python train.py --vocab_size=34374 --qk_norm=false --tie_word_embeddings=true --parallel_block=false --extras=["capped logits"] --init="normal" --init_std_qkv=0.0264 --init_std_o=0.00539 --init_std_down=0.00539 --beta2=0.95 --lr_head=0.00707 --schedule="wsd" --decay_shape="linear" --train_tokens=530400000 --max_steps=8094
MLP neurons of a small language model. Each row is named by its layer, matrix (down: output weights) and neuron, and shows model dimensions 128-223. Each number is 128 + 32 x the weight over its row's rms, rounded and kept within 0 to 255. Numbers have three digits each.
After each neuron's rows, "fires before" lists the tokens most often just after its 100 highest values on Wikipedia text that the model never trained on.

L9.down2556:099144171144157231115098078135117096125150116199119119102118120109085118126156147148143136219135162140132208160144111120080168117142086108192107162104153047115142179090095103103129084067184093137127125111106145180176105115119149099133160126094143148102091147103146176135141123109107117057
fires before: " ", " ("

L9.down14:189142149178144120149181171103137179091134152162170121080112165132164101108168089069129090182192186152177075118154133066081143150101051150094100127184122134055158121151173105093120112079155098122120148110129155125123186074118108089089160099092076127079103065172151113174152120106088109151
fires before: " |"

L9.down1559:178107121169085092127155121126112110126181144107058180152154160093142102106111125070175152150118162194171124138165140120172112144131121102129103151112149099111108154123093166111078092145127125174116123139117186103157145171101118131196128121157049113162115179166130117155138164125123120086
fires before: "1", "2"

L9.down450:121161127117172105200129160082085114183140154138109156101126093108088126115139133104120094162113131072177090137128157137166106171135107118042180160105184119125116169148094106118119102101156028135142135081109134174145167194084153095100086129157182152112113095107135141197111150157120117111
fires before: ".", ".\n\n", ","

L9.down686:214136163146187106071111127121106155135167060079139146205142135131189129089137148097182141121135203120114148124115152087140136109154166119161112163187166192121146170114128068139156119133108125166096158127167120168126142057090106103111151100141147124176132124104117127131098163088138109114
fires before: " |", " of"

L9.down345:085081148143145146125112087154097110107171113077130145138125162117147123148171134119127122098159112182137115121078132140197181151116113108148156124087142165169125129076143116175157176096135143119120142137169165093130150142121117145134142196134128139159193124149146158161124113117129144162
fires before: "4", "3", "2", "1", "0", "5"

L9.down2121:133096125142131174116096157155110110097103180161129114147103146092148125138087135163071100094162127137162178088147117100171119097091152110164105117150083132118097149121078118085098113094138166125127124113161130106111139144218095121132083134089094115126156143113128068148141142116126107095
fires before: " ", " the"

L9.down1994:118132117123097171122135105110171114149107115125143114138100164077176132097090169138111128173060114158141142132224090095160140142138119159192109148149111124107084133148139098152121230143122146103138185111099140129089110100144099144184102102106055105104130120126142150108108117113084133130
fires before: ".", "9", ":", "5"

L9.down337:087140122152179155103097089100148183157101132166148143130122159083150090124123109077148143158147158087097130084138197090127041108138087129138157149077123170147141155123112132095113105078152091126133112104083123103100125114106128124104126137098132152143132143166170175161064101098140129153
fires before: "5", "6", "."

L9.down229:174130211105113189104127065157134113060029124096149063096183115142171188166134196099057104078145117154132082146151077145094118155134110179096206076122122118136155120151180110137155114143119120145053095135087119191154192128131099126103152150091078053169139124166096145154139111093111081119
fires before: "1", "o", "bf", "erb", "4"

L9.down1515:181171165178113116143182127151123122114167131131098082158182131147158189092172137149116107093172122148155091108154126128124115135180163104145105140114149125137151160136170117089074161118150130089087104135159180136169148040116127206107198096157149146098067122148111151159130159091127114097
fires before: "0", "1", "2"

L9.down591:134148184147157131083163148117139111201134132117129100070152139114166095137106082128104139141207125121190134116141133163114162150111147106130102111097083096096124137151122101100109130131142080217137194107172154155120115173141124150113149127149179161113108105164130085148184130132122139102
fires before: " |"

L9.down909:119137187168121168169166122122087086149064131153143204122091127139116129158128175122092135193044137116143108127146136193083138110082148111166087181109068139099129108132179090142080170121120107052158137080111110168144176125111098173134202125136136137121080112162146111093127164116129115114
fires before: "0", "1", "2"

L9.down325:093113124102110150139206112156170178103074110121138117188113105147112128105148156121097133176135156079103098138089102185146071127118129154094097168109152152067160119095139133108137117152110134063135132129081176060132132141138080164104093094111137075158076137113140153156164053163090131110
fires before: "4", "8", "2", "3", "6"

L9.down282:129089106123089110116176090172157104127098157157171176156100177134101126173130142144129169229091136108148150080150108138143154189141095161152102105098172095136157166104157153129199147144095079120076122117170152143075137134102149128113160127089115107095080163156163117178156085203115162141
fires before: "1", "0", "2"

L9.down2291:195136163067192159191107121106162126143168163132050092111069111188147118049102102114130105157103152154136100037084103112158134120097064104144136131156115092076126153152121119138173071133177116215107112122133119144133115121132163127050218101098126149175112072112163136108104171111118142128
fires before: " ", " of"

L9.down1037:158132136126147175109163115135141091135175131146140121152151146083111132124138151047151166170099133181150164082096137142147138100159113101093151133141124099154144133113090068151085067066162103117145119149117195163131101160113101109153116109176105068095116111123125194150175182172156156096
fires before: ",", " "

L9.down1211:151176095115080121155069168094095121110085079108173142133156168068175126146162110105114081082191146128123076161156156172134087165071134130179114147080131111129140161149152125145122097145202079116122174149088097149126138100141135142141164119119109138131131169168091161118083077093127119184
fires before: "4", "5", "0", "1"

L9.down1492:097111055142080160118181141170145103128081123144095160135072135166092121095110100082137172180113089056139123102211151160144138084068166054137125115125167138146182114101133141183094141134065173127039158170123140140104122129130070134143149082129141128123122109084136141113120097142079100113
fires before: "5", "3", "4", "7", "6", "1"

L9.down1905:087103100108106166145165093147121110134089103134163114116087154133204133114107133125112100142097098151114175124158121060176172123115147130184081140140115094075097101125134140145172124158076128111148144156138169117132153099158120147077083154125135106123153113132132134087130103043147126102
fires before: ".", " Votes"

L9.down1549:131122094180102130126138135136169131118129151168125168119108128121153135090125124153174121111187132147196145106148119057162105075194171145156125143063114127119131222138133183152143142104168127123184095090139142149162130165164049155145159097100162103121125076135193120122146137091129136173
fires before: "-", " ", ".", "|"

L9.down1581:141118141141140113127159129166112056147105143153086169170127150091235166140113138126137145103105142134139122077070173146143131080156097108137112198159189186153148130115169103118074097131104147147134148079110105124083164100162090098138124104132102113145144165134129170144145055070145118113
fires before: " |", " ", ")", ".", " ("

L9.down2409:093108083121115114130187097132162113164103106122176157166119156087126074105140084044074137161091143106164119093078166067134185128126125150086148097142110167165097102182128159077105201097146198119121146175063163157131094096174137126141085131139123179136101076114130153111137154140109149144
fires before: "2", "3", "1", "8", "6", "0"

L9.down2558:103132123093166171145128132137080135105139174122204125099062165133160106099134144070094117139135134141087147078101101131212148074132139121152122137106128065203082112031153168087196122137129131116126218144119204110113164090162165181061182063117134139080146109112127156121157094064149099137
fires before: "9"

L9.down2160:100168146196149193104147076135143128099117117134132175131138152134210113106150123151147161120085126140103132113117146127084100157147156082170130179190113185093122134127079129167108108161162161127151137069119138117096111121106106144154109104145052088122127189118165123127110083072127108172
fires before: " |", "1", "3", "2", ",", "7"

L9.down824:137128145113113100165165129123129100165103085183147124119113153091191115093161161088112115164108123117148148120113201097064137137149143185149155163157140099138121142116118090106122122064191109153186100131121091169116153026204075116202140082111187138137121149169167107097105128090142080103
fires before: " |", " (", " |\n", " and", " W", " in"

L9.down794:105080063153148150133156111154159100145082135142103155145108146094144118097167144123139160192118078139094168143165089157151094129122100171159101080121114164153097139111120119105163251138105176130144140132146108138146163113112132089188127087140110078135104145131162197100092086138084101168
fires before: ",", ".", "1"

L9.down594:147088178168154120082185142216137150110129103159132089174115134151152114099149124130142094147145128145066102077080157105130110142179120073110103104132173165052075172134158088105204161133145159139134095116124092116133141105138146114124132118135110115110123091073104101105121137128085077082
fires before: "2", "8", "9", "ge"

L9.down403:054080169113100142151143113120123185115098129105118145080142148148159089100175115081144113202095101109097163120065135132117113124089124109154179192082158144152107144103141203199139109150124157086145186144052075126063103090132062136096153127163181124208139137079187131138134082119059160156
fires before: "0", "1", "3", "6", "2", "5"

L9.down1679:147104167163145143165125129129124124118148110139162196122030107162115111117205128095071093119101204152162103138147128105149187152125173133127085120110172153186125069092134108107118160103136136151123125119133143097128108139131104173170154088136173151177153126170117109118183103146121075113
fires before: "9"

L9.down44:132106110115066120122133087088080089131110149096137206108105103083186119141160126153120090142115126134139119126100098109175130140101133107105082119153138081154120125103112107144152090122128147145129132218087149109155139153155152129125098177107097151112152179181137116110127143194112153163
fires before: "1", "2", "3", "7", "4"

L9.down590:109138101128089151072141153116096156150126166138095129083101129106133201162090061115119124136126172136108164088106112091193100095166122166119114149126124169203156133121116142182102126110136173103167145079120176101144156156141115155126107080073153127142122161111140162187135132102128150101
fires before: "6", "7", "4", "5", "3", "9"

L9.down1127:175174134129117179106169086127147113114156127128084154143129139138120106090027129094119129152125160138104147132114098134165133144143088151136116115152134109083185179175122135120126179156119125137171193079069140142087165139139152178105152065083133155172094154158123148160150136156101139173
fires before: "0", "7", "9", "5", "8", "4"

L9.down148:093099149126105192135155181146125068101127124127099126114139114099123178125090107116149108112110136119124104123151164099124079063158134103104126168124115162135128159110083129143111149139136182104185121072158147111145127102146095176125136078105175114093152155110145098152088091112084089142
fires before: " ", " |", " |\n"

L9.down165:108168124136125152140149114111097110176093125118125135152110114165208144092127113120161205122103081111144159079108168107124131128153171138137141142128121105194080092113103048159099095152157118102096168104166127088126115098062160138115135145067070171149089113116158127112118130126096101093
fires before: ".", " |", " km", " m", ","

L9.down1959:119135077088172155112157120170130162081084164093158169141021183147179124125159076135103116169093053117127133145124093075138166178109184182217079146144112152180100148089148152117164167162101112173142138140167156095131151120071143190094107137140126083141136118131129109105150105103163071167
fires before: ".", ".D"

L9.down2427:081060140172129166186180120155161118163066159159108094105112131153090112162136123130152092159116096141142128160168128127137148104131121130102124171078123191133176131117116105089186174143131137119135157122147136127139151151121158104136137124167116098129113105111174179144115100085117143113
fires before: "2", "6", "H"

L9.down63:146205178124160158130156151136081127134198151139130137105124115122134124175155134100119157171133113149112103171142153186134099133156136156206127193102126081198121183144115096105144131090131138104145136113108109085107158066212100134115142128163154061198134136149177139112164173097096135119
fires before: "0", "1"

L9.down236:126128164073183154135142175162129133152101143162072134148175177086125159119128122182123149142199096157066133152152124144077092109131120120166123102143118145101156138129147035136152169106189169134182113086160144168042108162140140115141133095062080126093090128123128108127120089109144160081
fires before: " ", " B", " of", " II"

L9.down2264:104163182108130102097136035106068173135085109130170127106169091104147156163151068101192120097093148086147132106123150091096073149160124147110119133166117078088095130176157131117102155106158172130129112098110118092133109060123128167199187158135125136109131090134056132090122129149083169147
fires before: "1"

L9.down1995:156108118169057114111144093122076201105109123122093178102135114056113154124152160143097199165178130132173101163104094044133111119174112117141113119131150111141130127140141079167130102123152141088070171100173133172116115118124116081107057143104147088067181135136115131144156147143086204103
fires before: "2", "1", "==="

L9.down493:166142112146171102164154122102162188120116141108130125149148149148117133160098147144102131153196145091115071135192067089119159116165086131083154111151064115080133132170112084070128087123132081172128153204183137092191125139099130139096164133119129178082160115134101123183125150179183153115
fires before: " |"

L9.down485:125137156130117151154160130121178133153057148130131100100120197105152117119175067118129176209102122164148092128157165127185108179202158162095107153109151120131123086060122125147170168140091160117122230120067104130134126100083130128183139145143129120167130182094192148108134093158093160119
fires before: "0", ".", "5", "2", "4", "8"

L9.down1881:142135106154108132126092123116097165081101123188150111169104121108103167108127088144144070085094198089087142116153087135110104141072123128065154133138117156179077187090121167145084127152136043112170100160092122102155147167113128103182147174121191176112102107143091099081160137149108101138
fires before: "0"

L9.down1030:140126128111114143130156114181147138136072132180130144138109151089132151092198131119136097164099181146089126092128165141147122106165140118174130186160139197154123119102103104161142211178087144135116103128108132084057148066132121105149196112157157140115189152111142152042113123080167115112
fires before: " |", ";", "."

L9.down1558:097152114150103176132130137138162124132101121132134119127143144138150157076117139143155137097137111106114080107134147130126071113182191139174113124114136084168126087174163095132154193153136193118132155119146159103053108058084074127088161125126102122130138155107156146119091179106086107119
fires before: " |", ".", ":", " by", ","